From a checkpoint of a small transformer trained on Wikipedia.
Size: 11 layers, 6 heads of 32, MLP 768 GELU, 5.68M parameters.
MLP neurons of a small language model. Each row is named by its layer, matrix (up: input weights) and neuron, and shows model dimensions 32-159. Each number is 50 + 12 x the weight over its row's rms, rounded and kept within 0 to 99.
Before each neuron's rows, "fires on" lists the tokens most often at its 100 highest values on Wikipedia text that the model never trained on.

fires on: ",", ")", " |", ";"
L5.up420:66 42 29 43 52 53 48 64 53 50 50 83 48 58 38 48 45 71 62 33 54 60 69 54 56 31 44 39 45 49 57 73 46 42 70 46 35 44 53 28 51 58 72 56 64 53 47 35 50 40 51 31 70 42 42 23 64 68 47 45 58 35 43 54 42 51 38 42 53 45 39 40 57 55 61 40 45 66 42 66 60 45 63 56 42 60 44 56 43 50 37 56 50 56 76 39 42 36 48 54 45 63 59 39 75 61 81 51 42 61 45 53 51 58 62 34 35 70 73 42 68 39 39 66 60 59 56 38

fires on: " V", "em", " comm", "\n", "V"
L5.up662:62 32 62 50 48 68 37 49 71 53 50 68 41 55 50 32 61 49 46 39 25 53 37 65 52 61 62 42 51 39 53 60 51 68 55 47 57 55 62 73 51 60 58 59 24 59 45 41 54 66 58 54 45 59 49 54 65 58 81 59 34 62 70 53 50 53 52 33 66 46 43 33 65 21 39 29 47 49 54 51 60 34 66 40 32 53 38 31 37 56 60 41 57 20 61 49 37 62 46 39 67 49 48 50 60 43 41 38 39 38 37 50 49 32 45 29 61 53 56 33 67 48 59 50 52 33 45 27

fires on: "a", " gr", " Br", " Squ", "o"
L7.up84:37 24 54 70 49 35 42 37 56 49 52 63 57 38 44 51 29 54 66 52 47 20 59 65 49 36 81 50 54 57 79 40 31 49 58 62 57 59 67 45 49 28 52 31 39 61 36 42 42 41 65 35 51 28 39 58 61 53 53 78 59 32 53 43 68 48 51 55 69 45 59 45 63 46 50 58 47 77 40 39 48 61 70 51 42 60 27 50 77 54 42 49 28 48 43 31 42 52 22 15 40 48 52 61 55 52 58 56 44 51 31 45 48 36 29 50 51 22 64 38 46 51 40 33 54 56 64 47

fires on: "er", "or", " Man", " Re", "ist", " re"
L5.up89:53 73 65 49 42 56 37 61 69 25 49 62 43 36 54 75 52 43 45 38 54 48 46 58 52 48 56 87 15 40 54 62 40 43 48 41 63 55 55 58 33 51 74 51 59 46 53 56 52 59 43 46 62 59 48 75 64 40 70 44 47 50 42 61 47 26 70 56 54 60 53 53 53 58 47 53 18 54 36 46 63 45 48 56 49 57 37 37 59 62 24 42 53 40 31 47 25 45 62 66 38 50 46 37 67 55 63 46 37 47 52 49 32 38 46 36 59 66 64 57 54 56 50 48 56 42 30 47

fires on: ")", "\"", ":", "on", " |"
L2.up724:48 38 52 06 57 52 53 48 56 58 24 41 55 59 38 57 48 61 42 48 47 53 39 48 32 45 61 54 55 53 58 48 39 47 30 52 53 45 69 35 45 62 34 46 32 45 22 57 15 77 52 48 45 28 51 34 52 41 52 39 66 37 32 65 46 74 68 42 61 45 50 76 32 54 54 64 49 46 45 63 32 58 33 56 48 45 44 74 63 51 46 39 63 49 59 64 62 62 39 47 44 33 52 56 40 47 38 22 52 56 48 39 45 53 51 30 44 53 55 41 47 48 53 53 36 38 46 57

fires on: "'s", " and", " of", " their", " his", "-"
L6.up99:23 61 55 54 42 53 60 76 52 25 31 53 60 69 37 63 55 42 70 47 61 55 53 42 51 47 63 54 60 38 54 65 52 61 61 57 51 58 21 51 72 56 56 68 38 54 34 48 62 54 53 75 56 33 45 67 50 39 44 59 50 35 41 51 41 53 45 52 37 53 40 64 64 22 47 42 57 44 47 43 62 52 47 55 51 49 56 47 74 63 39 56 36 81 42 44 32 54 51 53 40 42 50 47 55 53 55 38 51 57 28 37 62 48 56 40 31 64 30 35 53 69 53 56 68 67 50 43

fires on: " E", " K", "-", " Ed", " J", "\n"
L7.up501:59 41 70 47 62 57 40 57 71 37 61 35 52 47 52 30 50 44 31 45 34 50 56 52 47 71 54 75 28 63 41 63 64 52 76 54 31 64 49 50 50 53 71 47 71 34 43 47 55 25 48 48 59 60 47 58 33 46 47 17 53 44 61 47 45 54 64 54 43 46 48 54 47 56 77 57 23 39 35 66 53 45 65 37 60 67 44 65 47 68 37 39 33 65 37 42 55 34 47 52 60 61 58 43 51 64 32 54 65 22 66 58 45 57 51 34 36 50 45 50 47 37 36 60 44 52 55 35

fires on: " |", "|", ":", " 9"
L2.up295:64 23 60 43 38 65 50 64 61 39 51 44 53 46 74 55 62 52 64 40 38 49 33 63 46 43 29 63 41 37 48 43 62 54 59 50 42 53 49 42 30 43 50 68 50 57 39 56 45 34 51 46 63 41 43 73 49 51 46 23 50 47 62 56 56 50 49 41 45 53 55 62 48 68 44 69 43 42 50 41 44 41 58 41 56 30 56 46 53 35 51 50 59 55 63 64 63 41 73 67 61 71 57 51 75 44 55 61 56 49 39 29 39 51 29 36 53 24 59 63 67 72 50 38 36 64 46 63

fires on: " Re", " re", " ev", " Par", "at"
L6.up53:52 51 52 60 36 38 45 38 61 29 54 68 19 43 29 65 49 42 69 60 58 44 54 55 57 64 44 54 52 62 48 51 60 39 27 44 35 59 69 52 45 46 78 38 34 63 55 48 50 53 37 57 39 55 41 52 63 50 62 66 47 40 41 48 60 46 41 45 34 51 59 52 35 50 49 34 59 61 56 45 36 20 46 55 48 50 50 34 59 56 53 50 65 54 42 46 43 48 39 75 39 47 57 50 58 53 53 35 19 56 60 37 45 37 47 56 58 45 52 49 55 42 73 47 57 59 35 54

fires on: " n", " N", " S", " w", "w", " W"
L5.up469:43 34 50 52 49 40 49 66 51 29 40 58 36 41 45 48 52 55 42 53 51 45 40 77 42 21 76 38 53 26 71 56 32 39 61 51 64 36 38 39 53 63 38 52 64 60 75 38 50 63 33 52 43 49 59 39 61 37 47 83 45 55 64 37 39 84 74 64 57 50 50 34 65 45 38 44 31 65 64 60 62 67 57 50 34 49 41 52 67 55 36 51 63 60 48 40 50 64 41 49 68 65 36 43 49 44 54 43 60 47 49 28 52 45 45 43 50 52 40 70 36 43 68 29 67 36 44 47

fires on: "===", "is", "ov", "b", "ir", "/"
L2.up417:42 51 55 68 60 50 48 58 69 30 46 37 33 36 48 45 61 52 51 50 58 36 40 45 30 60 52 54 35 27 67 61 43 61 28 49 42 41 60 70 56 43 31 49 46 38 37 37 33 65 58 39 53 52 53 49 48 45 64 51 76 58 31 31 59 60 25 64 46 33 20 37 57 58 39 37 61 43 46 54 42 59 25 42 48 40 50 53 51 58 44 52 61 37 33 40 44 35 59 71 56 54 53 56 38 55 49 36 71 43 53 49 71 56 43 46 52 31 78 63 54 46 38 48 60 60 44 32

fires on: "a", " •", ")", " =", "port"
L6.up263:43 45 75 49 63 20 41 73 35 61 40 64 50 43 25 48 57 50 47 44 54 25 66 54 43 66 70 69 38 39 51 27 42 55 49 47 58 54 65 21 73 52 47 69 46 61 52 54 44 54 52 25 56 50 43 59 17 59 42 57 59 33 60 54 41 58 60 53 47 53 63 57 41 45 65 37 43 71 54 57 43 54 44 65 68 57 31 57 63 33 37 38 75 50 63 52 32 57 36 51 26 59 50 53 48 66 57 45 27 43 39 66 49 46 52 37 67 50 70 49 57 32 67 42 29 56 41 40

fires on: " c", "c", "le", "il", "at", "hen"
L7.up116:37 66 49 38 61 36 82 51 45 45 67 35 58 42 43 50 43 17 48 43 44 37 45 54 28 50 34 67 66 73 32 33 40 74 63 40 46 73 50 61 32 61 62 62 67 42 71 53 58 40 47 48 51 66 44 63 49 42 29 46 53 51 49 58 67 29 52 27 57 63 41 50 54 26 43 41 50 59 61 70 39 55 54 46 44 33 32 49 41 59 44 64 54 58 39 72 62 45 31 45 42 62 55 44 70 55 49 46 39 72 24 55 61 42 46 51 58 41 60 42 55 54 44 46 39 46 53 54

fires on: "ant", "8", "le", "at", "if", "art"
L2.up272:47 45 49 41 77 39 44 41 28 38 62 58 54 51 50 60 43 54 39 54 44 38 58 50 35 55 43 65 51 51 44 58 69 65 52 62 65 48 86 50 49 40 75 56 61 34 40 44 45 32 47 55 42 58 54 68 39 37 42 55 67 46 62 53 56 53 51 45 65 59 43 69 46 28 49 56 48 42 60 53 46 44 50 38 55 45 34 77 71 66 52 38 79 51 32 67 34 35 61 41 43 49 46 30 36 47 45 55 25 22 46 46 59 36 47 53 59 38 49 50 57 51 55 26 31 33 46 55

fires on: ":", "°", ".", "′", " w"
L7.up353:45 61 26 44 64 42 49 47 42 36 31 32 23 40 53 22 45 42 46 34 55 36 58 57 56 58 28 49 49 49 63 58 38 34 43 55 68 34 63 68 52 51 41 45 36 59 45 40 46 34 42 57 46 42 62 52 59 19 64 59 36 68 33 57 69 52 38 49 62 49 64 54 52 59 57 58 46 47 34 65 62 66 34 41 59 58 44 57 46 33 41 59 47 70 67 48 70 37 49 61 46 67 50 74 58 47 66 60 39 45 37 58 46 38 61 70 36 39 37 44 47 34 41 69 39 42 55 51

fires on: " |", ":", "imately", ",", "u", "ing"
L7.up739:50 47 57 38 32 47 52 55 37 38 56 65 45 57 30 62 35 61 60 33 52 40 49 50 37 53 51 51 37 40 30 36 25 59 43 55 65 52 55 52 66 77 71 61 58 61 40 58 61 48 43 54 52 57 22 30 51 72 73 29 54 32 45 46 52 56 60 25 66 52 43 38 31 61 54 44 46 59 26 68 48 67 48 54 54 61 50 40 40 40 65 57 48 34 38 41 57 54 51 45 53 54 47 41 70 44 39 47 54 62 49 45 36 59 75 22 57 28 52 53 70 67 36 42 46 61 36 40

fires on: "h", "n", "wh", "ir", "il", "rup"
L2.up659:30 53 61 34 58 40 44 67 31 45 65 34 58 39 50 42 50 68 61 50 64 33 63 58 58 39 24 35 47 48 46 38 50 54 41 49 67 46 65 44 41 68 33 32 74 59 33 45 43 39 60 45 60 66 63 36 47 76 33 59 58 54 53 32 53 61 55 47 81 33 63 55 50 71 36 50 52 53 82 63 43 53 40 57 53 52 60 38 24 54 44 43 42 53 53 31 59 54 36 63 38 51 42 57 47 38 48 46 41 69 30 71 36 48 33 51 33 51 36 62 29 54 47 63 48 48 36 40

fires on: ".", ":", "–", " $", "ind"
L7.up607:41 60 51 57 46 47 41 40 55 66 47 59 31 46 27 42 69 08 50 65 59 39 38 57 50 76 52 64 51 56 53 66 41 48 56 53 57 59 64 57 45 61 77 29 34 42 67 57 39 55 40 43 75 60 52 39 31 38 59 47 32 61 44 52 56 57 46 39 66 63 67 40 62 70 62 37 60 41 34 53 52 55 55 50 71 49 30 39 46 38 41 35 60 37 58 61 47 68 56 52 37 44 45 46 29 50 53 49 56 43 46 46 54 40 58 50 35 46 57 68 55 27 43 65 34 28 36 49

fires on: ",", ".", "–", "ensity"
L7.up508:28 44 52 49 47 74 43 59 53 56 38 47 40 34 65 37 43 71 44 42 43 35 49 34 76 50 63 65 53 41 62 59 51 30 58 60 56 61 81 69 46 56 64 42 59 20 65 58 69 48 55 19 43 50 55 48 57 38 46 48 45 57 48 35 49 62 51 76 54 65 53 50 55 28 46 62 56 49 29 69 46 45 45 68 38 53 29 38 52 55 51 53 46 53 47 49 56 45 54 30 39 63 62 51 25 57 66 48 37 47 33 65 54 53 41 65 52 61 39 55 54 48 41 49 72 66 56 62

fires on: " |", " O", "os", "un", "u", "ro"
L5.up142:38 41 82 34 77 52 52 51 51 37 60 36 19 55 38 38 61 44 36 69 40 41 68 51 52 48 55 53 57 46 44 49 45 70 43 43 53 65 54 43 33 44 67 65 21 39 42 58 52 42 50 61 47 59 35 48 36 72 49 28 33 36 56 54 42 40 46 37 55 48 51 61 55 44 59 38 64 65 35 33 52 51 55 33 46 58 27 57 39 41 58 47 50 31 58 55 34 44 33 45 33 49 61 58 44 77 47 57 46 44 52 50 33 69 24 68 53 80 67 92 44 39 67 38 55 55 55 42

fires on: " |", "|", "ast", " %"
L2.up332:41 65 75 33 37 64 50 36 63 42 37 35 48 43 39 60 51 66 49 42 38 49 40 55 29 40 32 66 72 42 41 50 51 61 64 40 39 66 55 71 33 67 66 55 48 61 32 58 48 34 52 54 45 38 33 43 58 60 49 77 36 49 21 53 47 35 52 64 70 63 72 70 61 65 32 46 35 50 57 49 61 51 45 50 42 30 43 53 53 43 55 46 52 46 33 55 61 42 61 60 53 47 40 83 55 38 46 51 50 56 67 44 49 33 28 53 64 42 37 54 57 43 35 51 45 38 60 46

fires on: " and", " of", " Ro"
L5.up544:57 72 52 32 44 57 56 52 51 45 61 37 57 46 52 46 64 53 58 53 53 54 31 45 39 06 18 53 61 44 65 35 65 51 63 31 52 35 41 70 42 65 61 51 59 37 39 53 47 56 46 36 49 55 62 49 47 53 49 46 48 46 72 45 46 40 48 52 50 49 54 31 60 61 74 37 41 60 50 51 42 60 69 62 55 38 39 37 41 37 60 31 56 25 46 61 52 56 46 52 49 52 57 75 57 48 66 39 33 41 70 49 31 41 51 58 43 40 55 47 50 46 37 50 59 73 39 30

fires on: " n", " N", "|", " cre", "ol", "ang"
L7.up334:56 40 77 43 43 45 58 57 40 44 40 55 28 41 75 38 63 81 53 38 42 35 55 57 38 38 44 54 53 49 54 27 17 34 43 31 76 54 47 45 50 45 35 48 52 51 67 57 35 40 45 39 68 45 65 47 57 76 67 53 44 52 65 51 25 66 40 49 53 48 55 68 67 47 32 49 45 67 54 44 42 34 42 52 51 51 40 54 38 37 40 61 56 38 67 35 63 53 32 40 48 55 53 68 27 46 40 32 69 50 67 50 81 20 32 40 46 47 30 50 36 49 48 46 45 59 53 58

fires on: "\n", " D", "ell", " V", "D"
L7.up355:53 23 63 60 44 82 58 54 52 50 39 46 54 41 51 54 70 48 44 70 30 32 62 66 42 68 46 55 39 54 46 61 38 49 54 68 38 62 51 53 39 67 41 65 38 74 41 56 07 43 65 47 34 49 21 45 44 44 53 54 52 61 59 60 63 57 35 54 57 37 57 64 41 54 38 48 45 59 48 34 51 41 68 82 59 31 53 33 57 52 51 29 47 57 69 27 41 51 60 54 54 23 68 35 54 49 48 49 44 39 42 61 38 22 60 41 58 50 62 69 53 50 59 49 45 27 59 48

fires on: " B", " Ch", " s", " S", " Car", "ge"
L7.up677:29 51 63 63 66 13 50 65 21 63 65 57 50 49 63 53 28 44 47 33 56 34 49 24 50 43 56 58 60 39 36 46 48 42 36 46 47 66 40 31 69 63 37 56 27 44 51 47 44 47 51 46 29 40 72 39 40 30 54 45 50 61 46 46 64 55 37 52 55 59 51 71 37 67 43 45 60 55 62 57 48 62 41 48 37 42 56 43 58 33 57 63 53 48 72 46 51 51 53 49 57 49 43 77 66 37 84 65 57 51 52 48 52 30 40 63 45 49 54 35 41 68 32 67 49 60 52 28

fires on: " de", " at", " as", "At", "igh"
L6.up696:33 57 51 48 49 44 34 62 63 31 39 65 48 52 61 27 43 74 46 50 31 58 45 66 44 53 27 53 59 48 50 55 54 73 48 57 35 77 79 42 37 46 44 40 38 53 55 56 53 65 52 38 62 45 71 69 53 79 44 72 49 64 26 58 30 54 53 49 60 62 46 52 56 68 80 53 58 57 53 25 46 60 34 30 57 53 49 57 40 47 40 60 59 32 40 66 42 50 47 79 79 55 37 41 70 39 63 56 40 35 55 52 52 58 32 27 46 55 51 52 46 47 56 60 41 35 46 63

fires on: "b", ".", "m", "h", "wh", "he"
L2.up41:24 65 67 55 59 42 52 40 49 53 70 45 49 35 52 30 52 60 67 51 59 36 60 68 39 36 44 55 47 40 46 46 35 48 58 70 43 43 51 49 32 57 40 68 50 49 48 53 33 53 46 29 40 53 44 58 50 56 58 47 51 56 34 33 59 47 52 71 45 58 63 61 25 34 46 49 22 48 75 46 45 53 55 44 53 41 43 54 52 35 58 83 25 48 34 30 35 57 72 57 33 48 43 46 68 45 29 42 38 50 25 52 25 42 40 66 64 50 47 76 58 63 62 65 50 57 46 63

fires on: " |", ":", " by", " (", "."
L2.up765:60 49 45 35 45 50 47 46 29 64 47 42 47 48 28 56 64 77 56 45 31 48 56 65 58 43 50 42 49 48 73 61 28 51 52 47 38 52 56 56 39 68 58 43 48 60 37 61 22 67 51 37 42 58 46 44 57 65 41 57 69 34 68 60 42 62 45 59 47 47 51 65 36 38 50 35 50 59 56 52 53 53 38 54 33 53 58 58 50 40 65 42 71 55 53 47 45 64 47 46 46 42 42 33 31 62 55 53 48 56 63 70 43 39 59 49 26 44 53 43 30 48 75 38 61 42 51 65

fires on: " a", " A", "is", " e", ","
L7.up698:51 52 54 45 42 53 56 62 73 51 51 65 59 63 67 62 26 63 47 61 40 39 49 45 59 43 49 63 39 47 29 36 40 43 43 36 27 53 61 38 47 46 74 55 27 44 64 59 74 39 46 60 64 69 56 53 59 35 16 64 47 75 50 33 52 23 44 47 59 61 52 40 51 71 42 58 34 76 41 66 55 46 47 45 43 66 36 55 49 37 58 43 48 29 39 43 52 29 29 41 33 56 63 26 46 41 74 29 51 48 32 64 61 39 54 57 58 43 59 43 52 63 56 59 65 61 63 63

fires on: " Ind", " Fl", " Ad", " fl", " any", " New"
L7.up666:34 50 48 46 62 50 53 37 67 30 57 42 50 34 55 59 58 62 42 43 52 26 54 53 41 29 48 51 44 71 29 74 55 47 52 50 43 62 37 26 58 60 52 42 63 50 71 38 56 61 52 45 44 51 56 45 43 50 37 39 67 49 58 51 46 61 61 40 32 51 38 55 65 47 59 63 40 60 47 72 63 42 43 47 51 47 37 35 59 70 38 69 58 47 59 51 26 32 42 53 48 54 41 67 72 65 56 61 57 51 35 58 59 45 26 50 57 64 48 48 69 69 56 37 62 52 35 45

fires on: " and", ",", "ill", " d"
L5.up78:56 53 43 52 66 47 41 57 33 59 42 40 37 45 31 47 64 41 42 33 50 48 42 43 41 54 59 58 65 50 62 55 46 65 37 56 41 43 39 52 53 56 38 55 54 77 70 59 32 47 55 54 42 59 39 51 54 42 49 44 60 62 61 47 40 42 69 45 44 32 48 52 21 57 52 69 55 79 57 27 48 47 55 61 54 31 47 31 61 70 24 58 53 54 53 58 55 62 59 57 55 39 72 24 65 46 55 53 39 38 40 28 54 33 44 55 53 54 43 42 57 49 54 60 42 57 27 57

fires on: " and", ",", "er", " with", "ot", " when"
L5.up52:33 47 45 39 40 58 62 40 50 43 38 65 51 31 36 53 53 53 52 43 53 57 52 58 34 70 45 43 57 37 55 36 58 47 44 58 49 39 58 27 55 44 40 59 46 59 45 48 09 53 35 66 40 64 54 58 68 69 47 62 48 62 39 39 57 40 63 38 82 44 42 41 67 62 65 57 47 62 38 20 48 66 65 52 51 59 47 54 51 50 53 61 52 49 48 59 27 34 65 55 57 37 62 33 52 45 40 39 58 61 43 63 28 55 32 53 47 46 67 45 66 50 66 36 43 41 67 56

fires on: " and", " to", " Re", "-"
L6.up35:43 34 40 28 42 44 50 76 42 51 48 64 56 38 53 60 59 41 34 75 30 47 52 50 47 43 62 68 41 61 51 65 39 39 53 61 52 65 52 61 44 54 51 34 48 46 56 58 45 42 49 54 53 51 29 63 56 36 37 50 84 36 46 28 74 26 62 41 44 48 53 39 56 67 46 60 45 51 35 43 70 60 54 41 69 44 49 46 59 55 51 48 58 67 59 63 23 51 64 47 51 79 59 39 53 78 41 48 55 68 59 62 31 42 77 73 68 49 45 37 47 65 42 43 48 43 52 51

fires on: " her", " his", ".", " their", "'s", " the"
L6.up698:66 42 39 34 58 47 52 81 69 57 40 47 56 55 40 63 58 27 54 34 54 35 54 36 42 62 76 49 55 59 49 43 58 47 61 65 58 51 43 45 61 34 63 58 39 46 38 47 54 65 37 54 41 48 48 36 47 47 54 34 43 35 50 46 56 61 33 37 62 44 46 49 52 34 60 60 42 53 54 45 74 66 38 62 53 56 56 40 64 32 23 24 53 41 65 30 49 31 54 72 61 51 62 34 62 45 58 20 40 35 48 48 65 47 37 53 55 55 55 65 57 57 35 48 64 49 47 58

fires on: " a", " b", ",", " r", " with", "ar"
L7.up479:48 31 51 53 52 30 53 56 50 19 43 70 64 59 66 59 35 68 59 51 29 43 56 42 71 58 39 55 61 60 60 49 33 74 40 39 67 42 56 30 51 48 46 56 35 39 40 55 46 42 21 54 59 48 51 42 58 61 35 77 43 44 50 58 46 61 50 61 66 65 40 38 61 50 40 51 44 58 39 33 47 46 41 39 63 24 62 53 51 53 42 41 51 54 73 44 49 47 55 70 27 56 73 24 38 43 61 43 64 55 44 55 44 49 23 42 54 36 67 62 48 57 67 43 62 47 39 49

fires on: "==", "====", "==="
L2.up30:42 49 52 47 52 60 53 37 62 73 50 49 47 50 46 45 23 35 51 42 70 40 45 35 35 41 61 32 47 24 41 52 54 46 33 47 33 45 52 72 53 47 44 54 51 51 35 54 45 59 42 29 38 63 35 27 39 67 41 64 50 44 34 40 56 51 38 61 51 57 42 40 61 52 40 50 68 60 59 65 46 65 52 52 38 45 50 24 69 41 34 50 45 38 30 35 50 57 66 57 45 54 54 69 53 32 59 53 37 48 51 69 39 26 52 58 64 45 54 36 68 73 29 39 56 57 52 56

fires on: " H", "H", "S", " and", "y", "E"
L5.up177:48 61 58 34 47 23 51 54 52 53 72 57 53 56 67 40 46 41 62 56 30 49 49 47 37 28 42 63 63 51 30 53 48 54 41 67 31 52 51 60 36 36 47 53 35 34 56 26 64 41 61 36 63 46 28 54 45 37 55 64 41 48 69 65 37 47 46 57 52 62 60 48 29 38 65 51 52 53 44 48 19 39 66 39 56 50 63 52 72 39 56 37 65 50 39 54 69 62 38 53 29 45 61 45 65 43 66 50 31 43 59 40 31 56 66 57 33 50 43 52 65 48 41 37 49 46 41 50

fires on: " B", " S"
L6.up185:37 33 59 58 56 53 40 51 41 43 63 48 64 21 54 47 61 66 54 50 49 53 35 33 64 48 53 48 49 43 56 39 61 45 72 40 27 67 52 21 52 42 47 58 37 51 47 76 43 48 52 64 37 37 57 52 30 49 55 65 81 57 47 50 57 40 55 40 65 30 36 67 51 55 38 49 34 45 54 55 61 56 43 42 48 07 49 65 62 45 47 63 68 52 43 33 62 55 48 32 74 58 35 61 42 32 84 58 53 48 58 45 63 47 70 59 36 55 44 52 53 52 40 60 36 67 44 42

fires on: " de", " ro", " bel", "he", " wid", "igh"
L2.up492:33 42 37 55 46 46 56 54 59 49 59 67 44 52 47 39 45 30 63 64 47 33 45 40 49 34 37 41 60 52 59 51 36 73 62 35 37 73 65 73 49 62 37 34 57 69 61 41 41 72 60 49 41 67 79 56 45 51 44 69 45 37 41 66 28 53 29 71 43 39 63 57 50 47 68 41 56 84 53 51 53 46 56 58 24 53 45 46 46 39 40 57 49 53 35 35 38 58 56 37 52 66 43 54 60 40 45 54 44 69 34 38 51 50 35 34 41 47 41 23 54 52 59 58 48 36 46 53

fires on: " W", "a", "W"
L5.up163:64 50 43 40 56 61 56 64 56 60 33 55 47 52 64 78 56 66 33 64 40 68 51 39 62 52 35 46 51 25 38 37 36 49 47 68 62 40 62 66 57 69 46 49 43 41 41 48 47 58 51 64 55 43 60 56 58 64 37 61 79 55 57 55 49 69 55 42 60 35 41 69 63 24 47 41 48 72 47 51 18 33 53 38 41 50 38 42 50 32 28 59 47 48 70 40 49 47 50 37 45 73 47 34 25 40 33 54 43 47 35 57 54 42 38 48 39 48 77 44 31 50 66 37 26 46 35 40

fires on: " do", " Don", " friend", " Mc", " Bob", " mus"
L2.up394:51 42 32 11 54 69 42 64 82 58 51 41 48 51 50 28 35 42 41 44 41 52 69 51 40 36 30 51 58 38 66 49 67 52 43 38 35 63 48 34 75 47 41 60 55 61 65 44 51 50 45 54 63 47 52 56 41 32 68 54 49 57 39 48 60 61 37 54 57 48 41 37 57 37 61 47 56 44 39 54 39 48 63 36 54 63 44 37 52 71 74 67 40 64 79 42 52 53 42 49 44 42 59 52 44 35 52 37 24 50 26 41 56 68 50 44 42 50 43 38 41 69 57 50 66 59 33 60

fires on: "\n", " O", "av", " Pre", " E", " F"
L6.up246:58 57 51 36 49 53 58 60 67 46 75 51 46 47 79 26 45 49 17 61 27 43 31 54 64 77 47 57 47 44 49 53 42 60 76 67 29 57 44 45 62 49 36 37 50 55 46 66 38 48 47 62 58 75 46 43 23 65 40 35 32 56 47 56 49 47 49 57 62 67 43 47 46 48 62 64 58 51 40 29 65 39 50 37 48 61 54 69 44 23 50 65 51 67 48 38 17 52 42 73 49 41 74 57 49 45 49 81 55 48 56 58 54 67 37 54 56 73 49 36 16 53 35 36 45 57 55 55

fires on: " was", " be", " played", " appear", " scored", " play"
L7.up623:31 47 84 40 40 60 40 61 70 44 61 54 56 43 43 72 67 50 45 48 50 37 55 58 61 42 40 66 46 40 52 52 40 60 60 56 46 66 18 48 47 51 54 55 45 42 64 49 51 51 42 44 60 56 48 19 53 50 38 66 34 64 52 48 25 47 41 47 52 23 69 52 63 70 41 35 45 40 57 70 53 41 32 68 60 52 51 63 37 35 51 57 58 63 66 48 53 55 33 55 63 60 26 48 53 23 62 41 58 67 55 66 51 50 45 58 50 36 44 41 42 46 57 66 56 34 69 54

fires on: " and", ",", " or", " the", " of", " with"
L7.up414:54 48 31 73 63 50 61 26 50 33 73 40 26 33 43 43 48 43 58 52 65 42 52 65 55 40 56 65 71 43 55 79 45 59 57 51 33 43 38 23 53 56 39 51 48 58 33 79 57 55 47 60 48 67 38 50 24 63 40 29 55 49 61 52 32 43 55 63 54 57 49 64 57 69 52 47 61 60 26 37 67 56 46 51 54 54 47 45 58 58 45 49 30 38 57 68 48 44 48 62 39 59 53 39 42 52 56 65 60 41 50 26 44 36 29 55 33 32 38 56 63 55 47 58 30 65 29 32

fires on: " H", " Sl", " Fl", " an", " fl", " c"
L7.up756:47 57 50 33 71 28 64 53 54 35 48 57 40 46 56 52 49 65 64 48 50 22 38 55 61 43 60 57 53 43 31 69 70 44 46 60 47 51 27 49 48 73 48 18 35 29 70 43 55 49 54 58 52 47 44 34 41 50 51 59 37 30 77 71 46 58 51 53 54 48 64 53 52 38 68 40 43 57 48 63 74 51 42 56 62 52 65 91 63 53 54 70 44 37 59 46 52 46 41 38 47 53 36 39 72 63 54 64 48 52 29 45 48 36 53 55 51 52 57 42 70 47 27 64 31 40 37 58

fires on: ",", ".", "°", " Cor", " P", " C"
L7.up610:34 39 36 32 59 40 59 44 29 41 64 29 67 56 46 55 59 46 49 61 34 31 53 41 62 68 41 57 51 58 49 55 28 43 54 39 76 62 38 45 52 56 48 24 12 47 40 67 45 44 38 38 45 62 50 71 63 31 44 41 64 74 30 31 51 41 37 30 63 56 55 34 66 53 78 50 52 55 44 63 64 31 65 52 58 41 17 59 49 40 43 64 55 55 38 53 49 52 53 56 44 62 64 56 54 56 76 45 47 52 62 47 53 55 49 69 48 42 79 60 55 68 49 56 47 48 61 45

fires on: " |", ";"
L2.up393:28 32 84 51 43 52 40 51 47 31 54 39 72 55 52 47 59 42 62 54 13 24 30 40 46 33 30 53 66 43 49 52 50 49 53 67 61 64 41 39 63 42 63 57 39 62 31 65 43 45 69 49 46 39 43 56 46 42 39 58 36 66 47 65 44 46 64 40 39 63 59 59 60 72 36 39 57 58 40 39 50 30 39 45 56 50 52 49 43 57 49 61 63 61 48 41 54 51 24 48 41 56 28 45 64 38 45 47 48 64 36 30 57 56 30 67 70 62 52 60 43 51 58 41 68 60 37 51